python train.py --d_mlp=2048 --norm_eps=1e-06 --bias="all" --tie_embeddings=true --extras=["capped logits"] --init="normal" --init_std_o=0.00271 --init_std_down=0.00271 --lr_head=0.0081 --grad_clip=2.0 --schedule="wsd" --final_lr_fraction=0.1 --train_tokens=583400000 --dataset="wikipedia_en"
MLP neurons of a small language model. Each row is named by its layer, matrix (up: input weights; down: output weights) and neuron, and shows model dimensions 80-175. Each number is 128 + 32 x the weight over its row's rms, rounded and kept within 0 to 255.
After each neuron's rows, "fires on" lists the tokens most often at its 100 highest values on Wikipedia text that the model never trained on.

L6.up1518 [161 101 141  70 190 158 137 166 186 106 150 147 136  61 110 115 149 125  75 115 142 145 109 118 151 161 106  74  90 142 175 125 124 150 153  95 141 143 128 164 143 190 153 127 137 135 135 102 174 173 104 129 132 173 152 104 114 186  78 148 142 132 190 115 111 142 128 147 104  89  92 120 148 156 144  71  99 151  82 123 140 103  66 143 162  96 103  78 129 151 142 210 156 123 115 124]
L6.down1518 [174 127 106 115 112 178 102 116 164 126 126 126 155  88 144 146 122 161  99 119 101 154 120 145 123 144 145 118 131 150 252  93 107 135 134  96 158 204 146 118 140 149 133 196 134 136 143 197 192  97 131 133 153 164  85 120 140 144  78  97  96 189 157 112 167 177 126 146 157 108  87 118  66 131 163 130 150  89 126 150 154 118  88 119 133 146  76 182 149  53 168 182 152 124 135 122]
fires on: " ("

L6.up798 [133 144 136  93 116 159  91 156 140  92  79 208 158  74  61 127  49  86 128 120 132 120 121 106 157  90 197 167 141 194 156 136 157 153 140  74 127 147 111 168 133 240 139 111 169 151 182 130 163  93 142  42 154  43 120 100 119 115 130 112 154 120 131 173  97 157 132 173 151  77 116 119 167 152 162 129 129  80  84 121 107 158 140 129 102  88 116  67 148 109 131 169  88 155 107  53]
L6.down798 [152  57 108 134 140 134  90  58 144 182 106 135 105 123 129  88 201  89 159 134 127 163 157 180  97 103 156 104 116  56 202  96  98 141 134 127 101 157 164 116  72  86  87 131 117 145 141 154 152  85 130 140 151 157  68 161 142 163 166  64 121 142 117 100 152 138 181 137 128 102 101 129 129 126 156 155 153 129 134 125 147 138 153  92  94 168 130 107  78  85 165 118 142 117 152  98]
fires on: " (", " R"

L7.up1251 [146 116  75 114 171 100 112  99 187 105 221 114 118 151 126 123 176 107  49 165  57  63  84 123 125 139 172 154 146  97 157 162 155  99 122 161 143 103  49 134 126 117 103  54  97 145  98  87 169 116 165 122  98 101 123 158 130 172 100 145 145 129 131 132 114 105 117 163  68 113 168 137 157 150 134  90 176 130  71 144 156 118 127 179 147 155 111 155 111 105 139 146 177 147 178 161]
L7.down1251 [108 188  82 167 123  99 131 131  81  99 153 154 128 165  99 122 116 135 129 123 143 124 157 161 112 122 215  95 154 144 140  69 126 132 175 123 147  77 103 114 186 103  99 150 103  48 140 133 105 182 155 149 138 162 135 129 120 138  79  98  70 147  81 125 159 173 193 159  77 159 152 128 109 133 118 147 163 135 182  73 117 111 155 219 136 135 113 153 133 124 183 164  87 131 139 156]
fires on: ":", ",", " by", " and"

L6.up500 [ 80 158 147  48 118 170 140 220 146 129  99 110 186 102 158 152 179 177  98 150 135 112 131 166 138 208  95 172 121 154 150 131 113 175 124  69 152 152  95 172  65 164 157 141 120 137 121  62 114 134 103 143 123 132 128 109 165 197 105 175 155 176 184  73 118 151 109 163 142 116 123 135  85 132 171  82 109 126 166  66 103 164 108  56 132 111 128 156 188 141 109 158 128 106  81  52]
L6.down500 [ 93 141  91 204 128  84  79 117  74 144 144 129  85 123 146  72 131  65 115 137 116 137 136 143 140  55 138 121 161 145  84  88 169 144 156  97 157 114 132 102 170  66  37  69 114 166 120 111 128 145 108 169 129 158 133 187 112 109 102  59 141 129 112 106 129 158  82 100 150 115  93  85 144  74 131 124 137  92 100 157 182 155 159 158 156 129  89 152 184 125 144 113 136 165 156 186]
fires on: ",", " ", "–", "—", ";"

L7.up1506 [ 87 103 151 162 115 114 148  61 183 101 142 131 141 155 136 141 140 120 106 134 140 108 199  97 118 122 166 107 151 113 106 109  97  65 117 139  99 126 152 173 155 143 173 142 129 121 113 161 186 141 103 152 158  75 110 103  77  80 141 107  84 121 100 121 192 114  59 109  99 164 126 106 127 154 125 145 160 152  92  61 124 161 128 105 191  63 117 113 114  24 192 138 145 134  61  81]
L7.down1506 [113 104 152 164 134  73 101 102 112 121 141 139  91 166 146 113 108  88 181  98 141 122 170 127 123 140 171 115 134  68  75 184  82 112 125 118 133 110 151 147 143 103  55 120 148 150 157 133  96 106  86 147  97 181 187 113 118 113 150 154 161 119 155 139  91 102 113 127 255 136  96 101  86  68 202 134 101 130 173 142 149 120 123  74 128 122 122 135 188 117 177 143 221 141 145 164]
fires on: " ", " |", " g"

L6.up1030 [150 119 139 120 148 111 139 163 140 147  89 128  98  90 174  88 126 158 119 131  90 119 141  95 156 136  37 144 136  89 152 111 120  88 148 176 187 137  88  95 107 109  85 163 155 175 133 110 155 179 130  96 127 134 118 103 171 133 106 175 211  78  91 123  99 123 110 176 165 154 154 126 101 158 137 112 116 127  82 139 147 168 106 118  69 119 138  83 124 166  97 210 121 118 193 182]
L6.down1030 [108 210 119 118  82 100 162 161 174  86 104 123 117 124  78 131 101 184  88  99 198 155  77 153 142  66 108 119 139 115 114  63 156 143 165  81 130 102 144 151 139 115 119  92 122 158 113 168 163  69  80 138 160 161 113 161 135 169 151  95 148  91 122 104 136 159 177 110 111 177  57 147 111 127 160 114 103 155  59 114  72 131 112 100 128 169 178  85 136 108 128 131 125  90 175  87]
fires on: ",", ")", " ", " most", " and", "]"

L6.up1789 [138 148 176 194 172 128 103 107 133 150 179 129 143 137  79 103  59 139 130 169 186 111 119 131  77 100 152 164 133 101 132  88 184  71 119 194 126 161  92  45  96 164  82 167  68 109 100 115 149  80 125 145 103 128 128 175  88 129 133  78  88 165 118  97 159 131  80  71 178 187 186 109 104 164 115 207 116  93 139  98  68  95 110 127 139 147 133 159  78 138 136 144 147  83 108 145]
L6.down1789 [133 162 141 132 182 118 121 131  90 136  68 149 139 190 145  93 108 119 141 145 123  92 140 148  90 191 183  87 113 211 123 151  70 173 129 115 108  80 108 130 106 132 108 109 190 102 120 149 140 138 141 147 152 104 134 128 153  99  94 118 175 144 129  85  91 188 114 157  89 137 102 145 102  52  86 105 146  87 144  79 145  63  99 107 121 182 167 159 172  84 114  52 110 138  92 145]
fires on: ",", ".", " however", "\"", ".\"", ")"

L7.up1830 [ 99 139 146 118 152 120 103 174 141 152 125 116 140 111  92 129 105 132 122 120 159  86 123 100 106 126 128 147 103 166 176 124  93 184  78 131  99 157  96  90 127 138 116 141  92 160 129 102 107 135 162  71 204 143 116 136  95 146 120 136  69 130 133 104 178  94 148 118  91 114 113 105 145 159 189 176 146  96 151  68 143 163 147 195 163 121  83 136  99  40 119 127  83 103 122 126]
L7.down1830 [103  81 143 144  98 137 145 218 129 128  95  96 126 193 121 133 183 129 133 150 155 112 113 143 151 181 182 146 131 123 179  89 105 118  68  86 119 121 132 106 171 130 167  97  87 121 162  71 198 122 148 120 125 137 104 133 103 108 119 117 113 144 126  63 140 154 144 136 194 127  58 104 137 133 144 102 119 114  86  97 205 114 134 182 143 148 104 111 156 129 106 137 128 127 159 119]
fires on: ".", "6", ":"

L7.up1751 [147 133 130 164 218 158 140 162 197 108 133 156 144  90 172  71 151 190 126 159 130 161 111  94 132 170 138 100 115 119 174 128  85 129 192 146 126 139 163  94 123  90 124 136 123 136 153 137 175 114 190  29  80 110  95  81 114 115 114 156 131 112 173 125 142 146 100 165  91 114 106 108 104 124 179  79  74  83  78 110 157 166 115 178  43 155 142  95 149  98 153 121 114 120 120 130]
L7.down1751 [171 144 142 109 134 134 111 137 160  67 102 127 155 170 116 106 120 139 145 169 176 171  90 129 162 184 157  90 124 101 158 164  82 149 134 190 113 100  78 156 131 136 165 143  69  83 148 146  88 108 145  97 182 114 174 137 105  93 170  45 204 153 180  95 128 109 104 173 132 144 160 159 172  86 146 178 112 161 164 160 137 158 151 133 174 149 118 133 144 156 144 104 120  77 128 128]
fires on: " to", "19", " would", " ", " not"

L7.up632 [130 146 153 132 179 157 138 145 111 124 181 157 180 137  77  87 148 130 151 185  76 108 102 133  53 135 112  93 108 181 100 156 130 143 120  99 148 148 129 103 189 132 185 118 165 136 149 168  99 110 149 167  75 128 170 112  90 169  99  87  95  83  82 195 139 100 113 139 114  79 174 150  72 106 159  63 105 152  98 107 155  93 117  97 154  99 117 122 154 102 127 136 160  74 102  85]
L7.down632 [162 134  92 113  93 104 130 136  95  99 137 102 109 148 119 214 109 129 127 100 198  91  85 150 128 140 117 109 102 143 150 133 148 167 150 169 140 123 143 158  94 102  97 117 112  87 114 130 152 113  46 176 150 113 135  85 116  96 127 159  96 126 133 148 136 157 133 161 114 131  97 135 131 108  96  70  91 118  73  93 122 150 150 132 205 211 145 114 114 159 129 109 176 134 140  95]
fires on: " ", " the", "19"

L7.up870 [174 141 128 109 129 164 131 128  85 116 138 125 129  70 118 151 140  95  92 129  87 122 142 124  89 112 143 108 114 122 120 100 111 102 141 132 101 130 166 123  94 160 127 132 142 119 230 113 145 155 120  65 153 101 115 183 118 128 158 158 170 133 192 130 121 161 203 111  60 136 113 112 158 137  61 129 150 115  67  99 158 104 142 179 165 166 131 108  68 130 144 185 123 139 130 169]
L7.down870 [148 155  78 138 169 153 100 141 147 128 147 131 116 139 150 141 127 177 130  89 133 109 131  83  89 144 111 173 151 131 158 144 152 114 117 143 127 187  76 158 138 176  82 168 134  93  89 110 151 136 113  84 139 125 135  83 101 124 154 118 112 198  78 164 148  94 135 115 117 144  98  84  86 139 135 122 117 131  79  98 153 148 160 110 103 106 175 125 149 109 129  96 105 139  93 111]
fires on: " ", " in", " to", " |", "20"

L7.up859 [ 80 127  88 146 154  77 140 119 138  68 111 123  88 160 105 161  81 137 104 110 125  89  74 150  53 154 170 128 145 128 100 101 156 127  91 121 132  99 137  89  87 171  75 102 104 110 124 159 124 149 155 114 143 144 168 168 106 116 114 171 134 162 147  68 124 102 119 122 158  91 148 179 130 115  77 113 159 137 147 162 121  99 102 161 169 174 164  77  89 109  92 140 168 117 126  75]
L7.down859 [ 77 133 121 102 135 125 162 177  87 116  99 128 158  95 112 102 189 108  95 123 114 103 116 139  78 155 167 124 122 162 183 110 154 146 130 135 161 143 110 134 147 130 119 127 102 123 181 101 170 121 156 142 138 145 113 127  90 108 111 158 124 134 169 126  98 114 131 103  97  93  76 119 109 152 160 117  95 121 125 185 180 119  76 114 143 119 133 161 126 135 102 162 171 126 156 113]
fires on: " ", ".", "'"

L7.up1764 [ 59  70 153 129 129 123 156 103 143  87 124 128 134 196 114  74  85 104 149 146  77 166 151  96  88 124  79  81 124 117 178  90 217 167 161 131 172 153 108 134 140 113 143 130  88 121 198 171  88 120 131 138 141 118  90 125 147  79 163 201 135 188 151 173 105 110  99 133 104 110  74 127 114  76 118  87 163 149 158  83  50 110 121 170 121 129  73 142 119 106 140 124 127 159  78 163]
L7.down1764 [155 143 122 183 134 142  73 131 116 105 149 139 114 145 149 142 109 153 181 116 113 118 118 118 114 110  47 115 118 164 154 136 105 110 196 140 109  97 133 165 111 130 113 141 138 135 142 126 114 116 165 149  41  85 124 136  99 125 169 123 199  80 148 140 132  75 160 131 242 107 100 118 112  82 131 125 126 201 135 109 112 176 167 117 181 146 152 142 159 154 139 112 136 120 166 109]
fires on: " "

L7.up904 [134 167 172 147 189 126 198 116 114 153 109 123 176 159 171  88 136 168 185 159 129 131  44 126 139 150 115 142  69 168 194  78 146 162 148 123 152 147 164 155 170  85 137 112 150 135 128  78 153 129  73 137 101  98 144 104 113 124  69 196 119 103  79 130 100  90 172 182 169 108  60 164 107 104 114  85 127 130 136  97 134 116 133 172 172 152 119 131 158 150 118 135 151 137 167 178]
L7.down904 [ 76 123 118 132 149 147 161 130 138  99 136 135 110 117 123 157 123 132 110 123 172 191  83 121 133 158  78 141 111 151 133  73 155 131 164 167 148 102 141 122 144 114 121 158 108 142  91 160  99  96 123 136  89 148 173 109 121 144 138 123 115 146  96  99 152 126 128 158 137  92 123  98 104 127 132  70 108 156 189 122  91 157 164 131 139 164 130  82 136  66 158  76 169  75 115 108]
fires on: " ", ",", "."

L6.up1244 [155 143 131 196 106 118 109 111 125 191  83 138 158 138  82 124  96 152 136 150 108 177 111  96 153 147  98 171 129 130 132 125  88 139 100  69 148 188 125 140 119  39 127 142  84 125 107 158 215 130 161 126 193 125 179  87  87 120 100 136 123  89 124  86 129 135  78 134 152 122 173  98 167 149  63 135 103 158 160  54 111 102  78 120  91 116 125  90  93 116 125  99 122 152 176 128]
L6.down1244 [164 109 121 146 120 104 128 131 127 121 100 170 184 101 175 135 158 175 140 117 158  95 190 156  69 116  96 163 110 131 104 135 104 144 145 179  76 171 188  66 157 128 154 100 167 111 105 114 160  98 127 144 143 122 165 104 142 130 149 140 106  83 126 100 159 133  46  98 114 154  87 147 123  88  73 131 160 156 137 144 135 138 129 123 150 140 134 131 152 125 140 145  94 116 104  83]
fires on: " Fort", "D", "-", "-d", "-D", " st"

L7.up878 [148 170 120  69 142 115  68 115 147 128 131 155 141 131 174 137  98 181 108 167  90 157  50  86 155 123 182 145 106 124  74 194 175 146 142 119 130 126 124 137 125  85 170  96 166 190 125 113 150 175 152  75 110 107  58 135 171 166  97 115 112  82 171 172 160 127 127 103 128 126 118 133 159  65 120  75 134 137 126 113 143 139 133 113 176 159 125 125 190 172 117 164 118 155 136 134]
L7.down878 [120 174 111 121 125  11 104 167 116 190 153  97 193 154 153 163 127 116 152 162 164 132 107 145 105  80 160 155 142  99 134  94 148 146 161  87 136 116 152 182 135 157 134 118 156 109 114 130  56 141 116 118  96 198 158  85 117  91 115 118 131 148 113 112 158 147 139 122 170 145 124 106 106  88 102 135 157  97 110 154 125 121 138 151 100 122 145 146 130 154 152 107 153 101 164 190]
fires on: " and", " a", " &", ","

L6.up962 [151 151 167 184  10 143 108 141 106 140 135 115 156  90  47 188 143 115 108 128 174 145 161 118 129 137 206  79 153 119 116 168 172 121 113 167  98  57 138 121 113 110 154 113 145  95  90  65 168 162 126  81 106 113 120  75  87 110 158 141 134 130 127 148 157 161 129 121 131 168 120 111 132 142 140 176 141 119 133 133 137  99 132  93 147  94 163 126  80 123  86 116 146 159 155 122]
L6.down962 [139 101 133  91  92 113  85  98 153 170 164 153 103 143 100 198 113 142  98 152 198 172 117 185  94 143 228  60 174 165 139  93 105 127 127 110 164 101 115 166 112  94 101 113 118 128 103 164  89 155 108 136 142 147 137 121 118 148 119 141 149  53 119  92  41 142 113 107  90 136 133 129  71 123 169 170 139 196 172 110 109 129 102  80 108  97 141 154 125 135 136 129 160 156 136 141]
fires on: " /", " ", " (", " died"

L6.up800 [133 136 109 161 156 121 113  94 211 135 118 149 122  89 229 155 114 206 125 133  80 163 140  87 115 103 163 135  85 119 127 124 139 158 168 156 116 116  73  95  92  74  65  96 106 124 144 125 119 158  90  66 116 175 142  99 112 195 126 163 158 167 119 113  98 127 128 107 141 139 159 126 124 142  85 138 138 132  93 118 105 110  89 120 132 206 136 158 104  83 113 126 104 159 160  84]
L6.down800 [178 123 185 127 146 151 109  99 136 103 113 121 117 137 136 153 151 135 156 119 108 120 158 142  71 116 127 132 189 112 148 116 158 120 148 159 149  98 122 116 181 131 186 137 166 114 142  88 120  99  85 156 148 128 143 132 167 106 111 106 159 156 148 139 123  95 126 112  83 153 128 119 180 150 108 152 133  93 167 172 189 105 114  88  88 119 183 126  87  66 124 134 133 123 178 154]
fires on: " |", ",", "11"

L6.up329 [145 129 101  88  93  98 120 129 149 115 111  94 141 128  91  86  82 127  97 115 131  95  94  92 184 114 117 137 138 133 152 144  91  66  92 128 146 150  77 121  97 142 115  74 142 124 118  56 129 124 146 166 108 142 146 117 131 183 123 156  91 126 106 157 132  91  67  95 178 123 117 128 150 102 163 204 130 208 125  99 114 142 129 113 142 155 146 122 156 255 182 169 145 132 117 164]
L6.down329 [132 112 144 158 115 157 136 152 104 177 137  92 141 105 122 140 143 158 221 104  94 103 118 132  72 177 172 108 141 110 125 199 116 144 176 131 139  53 109 152  93 174 144 101 116  78 172 133 137  97 139  82 162 100 147 153 116 103  88 134 109 156 126 113 155 189 129 151 117 144 154 136 140  90  86  70 160 138 123 185 162 110 124 140 126 131 118 114 151 154 138 165 155 138 159 182]
fires on: ",", " and", ",\n", ".", " or", ".\n"

L7.up1111 [173 160 161  87 154 121 137  74 131  72  67 127 134 109 140 185 160 112 122 159 156 134 117 123 131 118 136 132 140 101 153 142  71 134 114 155 130 141  81 149 160 160 146 160 137 117 137  91 121  55 143 148  69  89 199 150  60 130 130 117 121 113 123 144 103 101 113 106  99 155 153 152 195 114 102 106 169 162 141 150 120  64 149 159 157 128 168 130 206 100 105 203 111 170 127 115]
L7.down1111 [ 75 112 183  99 140 187 165 132 123 133 111 138 163 127 103 124 152 115 110 183 157 172 145 117 112 134 107 128  92 204 101 125 129 123  86 137 117 185  53 197 185  93 173 119 150 172 167 104 137 182  18 128 159 160 140 165 130  86 168 190 149 161 139 124 119 148 109 124  79 128 129 109  88 129  74 106  96 148 129 133 177 135 127  75 156 133 140  89  84 102  58 106  90 124 134 117]
fires on: " |", " night", " area", " then", "day", " North"

L6.up1822 [124  96 121  98 103 138 117 173 153  93 141 169 185 169 151 126  54  83 168  78 172 150 134 125 153 124 170 129 123 150 141 101 159 175  98  67 140 159 129 104 148 138 113 167 102 189  83 157 183 116 122  87 151 190 104 155 201 198 161 142 103 134 144 166  99 118 117 117 133 117 154 109 114 118 111 132 222  77  95 102 129 104 150 110 135  94 147 169 139  70 135 182  96 127  75 125]
L6.down1822 [131 205 153 162 147 106  95  89  79  86 191 137  98 145 140 124 140 156 181 130 123 141 189 193  85 176 107 151  81 144  94 139 119  95 176  80 104 162  73  98  67 131  88  73 120 137 146 164 145 121 146  89 175 116 173 128  89 105  74 108 134 148 165 141 114 132 115 145 143  46 145 156 130  65 139  91 136  80 140 129 155 111 148 114 107  71 142 104 159 115 115 125 116 169 109 174]
fires on: " |", ",", " in", " by", "."

L6.up1182 [126  97 188 126 110  48  75 118 136 165  79 127 132 166 160 126 140 127  83 107  91  84  66 145  70 176 108 143 141 182  90 195 139 134 130 119  70 200  97 122 102  91 151 167 150 129  96 197 139 107 132  91 132 141  96 121 134 167 120 123 111  91 140 118  96  97 144 181 113 126 147  83  87  78 123 117  76 109 111 116  91 122 108 114 124 115 164  78 159 123 164 176  69 112 125  68]
L6.down1182 [123  95 124 133 136 117 120 130  85 134 168 132 144 116 141 181  78 109 128 158 109 136 196 158 104 139  82 154 122  83 150 202  94 134 115 130 190 162 101  99 217  97  97  96  89 136 158 148  89  55 130 124 102 164 172  62 113  61  64  84 149  80 112 124 168 139 108 150 106 117  97 164 130  82 158  96 139 159 117 163 152  97 120 101 109  93 115 134 141 124 107 170 156 128  99 158]
fires on: " ", "–", ";", " the", ":", " life"

L7.up822 [118 108 194 138 157 164 150  96 188 124 162 128 109 137  90 142 141 155 118 171 159 141  96 156 156  80 157 101 148 162 138 115 101  52 176 154 162 163 141 117 174 149 131 109 152 127 155 146  93 126 126 139 111 117  83 129 165 174 149  97 125 106 121 120 106 201  93 137 139 170 129 120 119 118 140 119  86 154 123 108 127 110 144 138 158 163 114 111 137 125 132 124  99 129 104 130]
L7.down822 [179 130 140 129 115 129 109  87 169 180 110 153 184 145 136 135 139  66 124 115 137 128 148 175 215 132 149 147  83 127 104 179 113 130 135 156  93 129 141 170  96 144  85  81 116  94 102 111 160  98 104 125 124 139 129  82 145 112 105 158 169  77 165 102 165 106 125 179 144 146 124 111 137 132 193 129 172 196 131 128  83 120 118 157 136 110 137 111 166 157  92 124 111 137 132  88]
fires on: " ", " January", " to", " September", " November", " June"

L6.up1942 [142 157 151 107 153 142  70 192  67 101 158 114 128 128 157 170 133 120 119  75 124 138  74  90  63 165 116 167 108 110 200 208 124 171 121 124 132 138 107 164 110  91 103 104 109 145 162 143 103 156 113  79 109  93 135 156  85 131 182  92 141 136 101 122  95 136  77  61  89  94  88 122 142 163  53  47 141 130 133 122 129 104 147 152 145 119  88 130 113  96 104 128  99 121  93 138]
L6.down1942 [119 130  98 165 180 103 178 101  91 190 148 115 169 113 159 105 154 126 155 170 207  91  76 143  83  47 130  66 176  97 124 138 136 133  92 115 131 117 120  93 204 183 167  80 138  71 127 101 107 132 163  63 180 122 147 171 104 162 140 126  86 163 154 158 137 134 124 108 119 108 117 117 130 116 130 115 112 133 150 116 109 144  84 144 130  94 142 139 161 121 103 174 111 118 172 178]
fires on: " and", " &", "/", " or"

L6.up950 [ 84 140 138 134 126 167 127 113  97 120 103 104 139 153  82  57 104 176 124 118 108  68  88 135  88 221 152 145  88 102 156 125 108 108 135 108 125 185 166 141 150  88  77 132  85  99 173 104 118 113 133  58 117 109 114 116 169  76 139 129  34  76 128 115 105  95 146 176 130 111 129 111  79 145 119 112 150 109 120  96 117 127 109 182 132 130  95  97 195 130  92 172 167 179  86 141]
L6.down950 [135 179 106 109  82 141  78 177  54 131 121 138 169 151 171 153 177 134 105 151 131 121  96 179 109 149 100 133  93 120 108 165 129 126  97 136 150 151 108 161 136 107  93  97  96 104 142 121 167 156 175  81 129  98 144 169 188 105 105 128  75 147  86  70  95  95 129  94 113 107 134 155 162  75 126  95 150  92 127  78 158 110 139 144 118 122 182 145 151  92 106  86 141 140 126  85]
fires on: ".", " the", "20", " years", ","

L6.up989 [140 116 116 164 199 124 149 120 135  87 167 129 143  66 127 104 131 116 167 123  96 145 142  84 138 175 134 107  98 123  97 107 167 106 128 128 164 103 105 158 126 134 142 132 173 155  94 108 103 162 167 113 134 104 167  66 108 148 132  86 125 113 132 101 104  68 121 135  92 125 139 125 123 169 166  88  87 161  88 212 130  96 146 150 111 124 124 145 211 155  71 130 110 173  87 143]
L6.down989 [115 157 152 120  58 112 145 159 118 125  98 123  62 123 180 131 125 163 118 131  98 147 114 144  69 100  49 104 147 157 148 158 184 128 151 166 196 120 113  96  97  75  81  70 148  93 104 151 192 122  82 147 141 111  85 183  78 111 108  93 179 144 116 177 143 175 134 146 159 209 131  93 130 173 127 155  92 128 141  98  78 159  80 104  99 171 171 168 101 128 175 113 126 130 173 162]
fires on: ",", " |", " ", " to", " ("

L6.up558 [103  86 149 112 166 117 119 114 137  77 124 109 114 107 135  87 140 152  66 128  96 117 135  73 107  67 126 157 122 134 100  86 150 142 122 130 118 122  90 137 144 166 131 164  66 129 114 125 138  82  93 142 118 152  83 167 150  99 120 106 122 137 133 238 123 120 170 138 140 130 192 128 145 164  91 122 102 155 171 116 191 116 158 149 147 122 158 112 192  58 177 108 132 105 164  77]
L6.down558 [164  94 127 143 101 103 112 135 191 112 127  83 140 152 115 130 143 136 133  50 141 172  96 157 155 116 159 123 112 119 109 162  90 131 127 124 172 120 119 103 102 132 155 106 142 144 139 145 186 152  92 108  87 131 185 164  69 126 122 139  99 117 165 156 143 147 163 106 158 141 131  65 155  95 112 127 172 174 151 112 153 136 110 112  40 140 151 165 162 115 116 113 154 155 133 135]
fires on: " ", "9"

L7.up346 [107 205 188 169 111 153 140 147 194 150 152 101 140 133 147 140 148 115 122 133 156  92 102  93 107 145 107 113  84 163 101 156  94 110 122 118 188 151 146 118 129 131 127 129 155 133  72  48 142  93 163 154 120  88 193 183 146 110 161 128 128 161 124 165 142  98 110  87 137 167 120 117  74 112 139 153 164  70 162 130 156 120 104 172 119 101  84 170 101 120 123 174 152 111 169 122]
L7.down346 [151 124 125  71 135 156 151 184 162 115 139 129 159 147 191 127 166 182 141 159 138  88 123 169 119 155 129 153 137 183 116 146 127 103 107 168  76  93  78 185 136 150 145 147 145  86 204 127 114  82  65 148 170 120 119 108 166 143 159  89  70  75 164 160 156 139 112 143 116 155 115 131 110 150 134 121 127 154 100  79 122 124 121  91 141 175 157 131 109 107 135 142 130 114 105 159]
fires on: " as", " per", " in", " for", " there", " "

L6.up1480 [128 155 134  93 153 132 174  95 144 116  92 122 129 123 144 129 137 103  65  69 145  89 140  99 117 102 149 135 106  95 115 114  91  93 119 125 107 112  55 101 108 166 112 193 145  99 131  85 101 112 146  76  74 173 139 115  95 135 128 165 136 143 116 162 202  91 113 199 100 150 134 164 149  88 149  87 121 137 109 112 114 104 109 153 194 143 140 108 123 166 143 126 147 164 137 132]
L6.down1480 [118 151 145 126 155  77 145 122 123 120  92 103 141 147 127 125 119  93  88 129 133 137 126 161 126 115 146 153 171  83  95  81 153 164 113 112 137 141 193 157  87 106  76 151 148 107 136 136 118 137 136 179  97 239 137 109 103 137 154 118 120 137 166 102 129 134 113 189 164 143  72 166 149 132  63  98 116 133 119  93 137 150 143 114 196 112  78 170 105 116  87 118 103 127 154 126]
fires on: " and", " ", ",", " or", " &"

L6.up721 [185 113 187  40 153  99 158 129  74  39 158 170  87 142 105 164 151 170 113 156 128 151  92 170 147 125  99 117 150 161 152 128  64 151 161 128 116 147 113 181 103  78 121 148  96 132 108  89 143 113 155 115 151 156 130 119 184 129 138 171 132 116 125 164 153 122 110 181 172 131 129 157 112 162 137 104  77  56  68 141 191 157 134 116 127 152  60 104 122 168 130 165  99 130 165 143]
L6.down721 [114  58 161 106 134 151 131 159 151 159 119  92 108  93 116  90  76 139 134 121 193 118  94 100 186 166 186  76 165 108 105  83  87 147  81  78 167 163 153 134 164 165 126 151 112  90 130 117 171  95  94 161 143 124 113  97  90 110 137 111 104 139 105 128 153 103 145 173 117 153  85 164  90 172 150 119 141 100 105 148 142 141  89 185 163 170 136 132 143 183 155 164  76 159 156 134]
fires on: " (", " ", ")", "–", ","

L7.up432 [185 202 113 117 127 207 122  96 133  93 128 131 137 114 123 191 113 149  55 152 154 160 120 114 114  74 135 131 137 169 148 174 100 192 119 124 171 154 213 117 115 126 158 127  86 146 127 132 163 143 145  61 146 105 108 115 149 119 128 109 168 108 142 127  71 155  84  87  69 161 108 169 102  95 128  91  96  94 118 137 128 127 101 220 148 183 175 122 111 136 141 102  95  83  91  96]
L7.down432 [188 179  83 151 142 110 122 173 116 162  87 155 145  86 154  82 137 160 136 124 136  86 118 173 151 140  77  54 154  94 112 153 138 113 145 178 151 132 116 106 104 106 109 158 130 148  88 114 208 103  93 108 178  93 152 133 100 108 119  73 123  95 125 147 156  71  75 168 113 189 139 119 116 179 146 164  82 195  63 103  92 177 106 121 108 191 138 150 124 124 109 135  60 138 136 101]
fires on: " ", " to", " for", "–", " \""

L7.up1757 [148  85 108 127 170 168 123 100 159 104  99 181 115  18 149 161 171 136  88 167 128 114 105 130 112 132 127 195 105 140 145 141  98 133 190 122 111 148 129 126 145 169 128 111 131 104 107 102 123  88  69 105 107 101 138 142 146 135 115 119 131 123 144 139 145 100 175  89 136 164 144 143 147 128  78 128  79 155 129 128 129 161 191  81 152 144 131 129 104 141  65 149 160 145  88 160]
L7.down1757 [ 77  84 166 144 137 114 176 126 154 120 141 136 125  95 130 106  96 174  83 150 136  80 127 108 126 104 134 134 159 160  89  74 144 148 155 184 163 111 111 173 164 166 127  94 118 175 103  57  85 140  77 146 164 135  50 144 152 115 121 126 169 102 164 142 128 114  92  81  83 162 158  82 162 143 135 118 106 156 108 170 121 125 131 107  93 172 156 119 147  60 103 131 138 133 178 113]
fires on: " |", " |\n"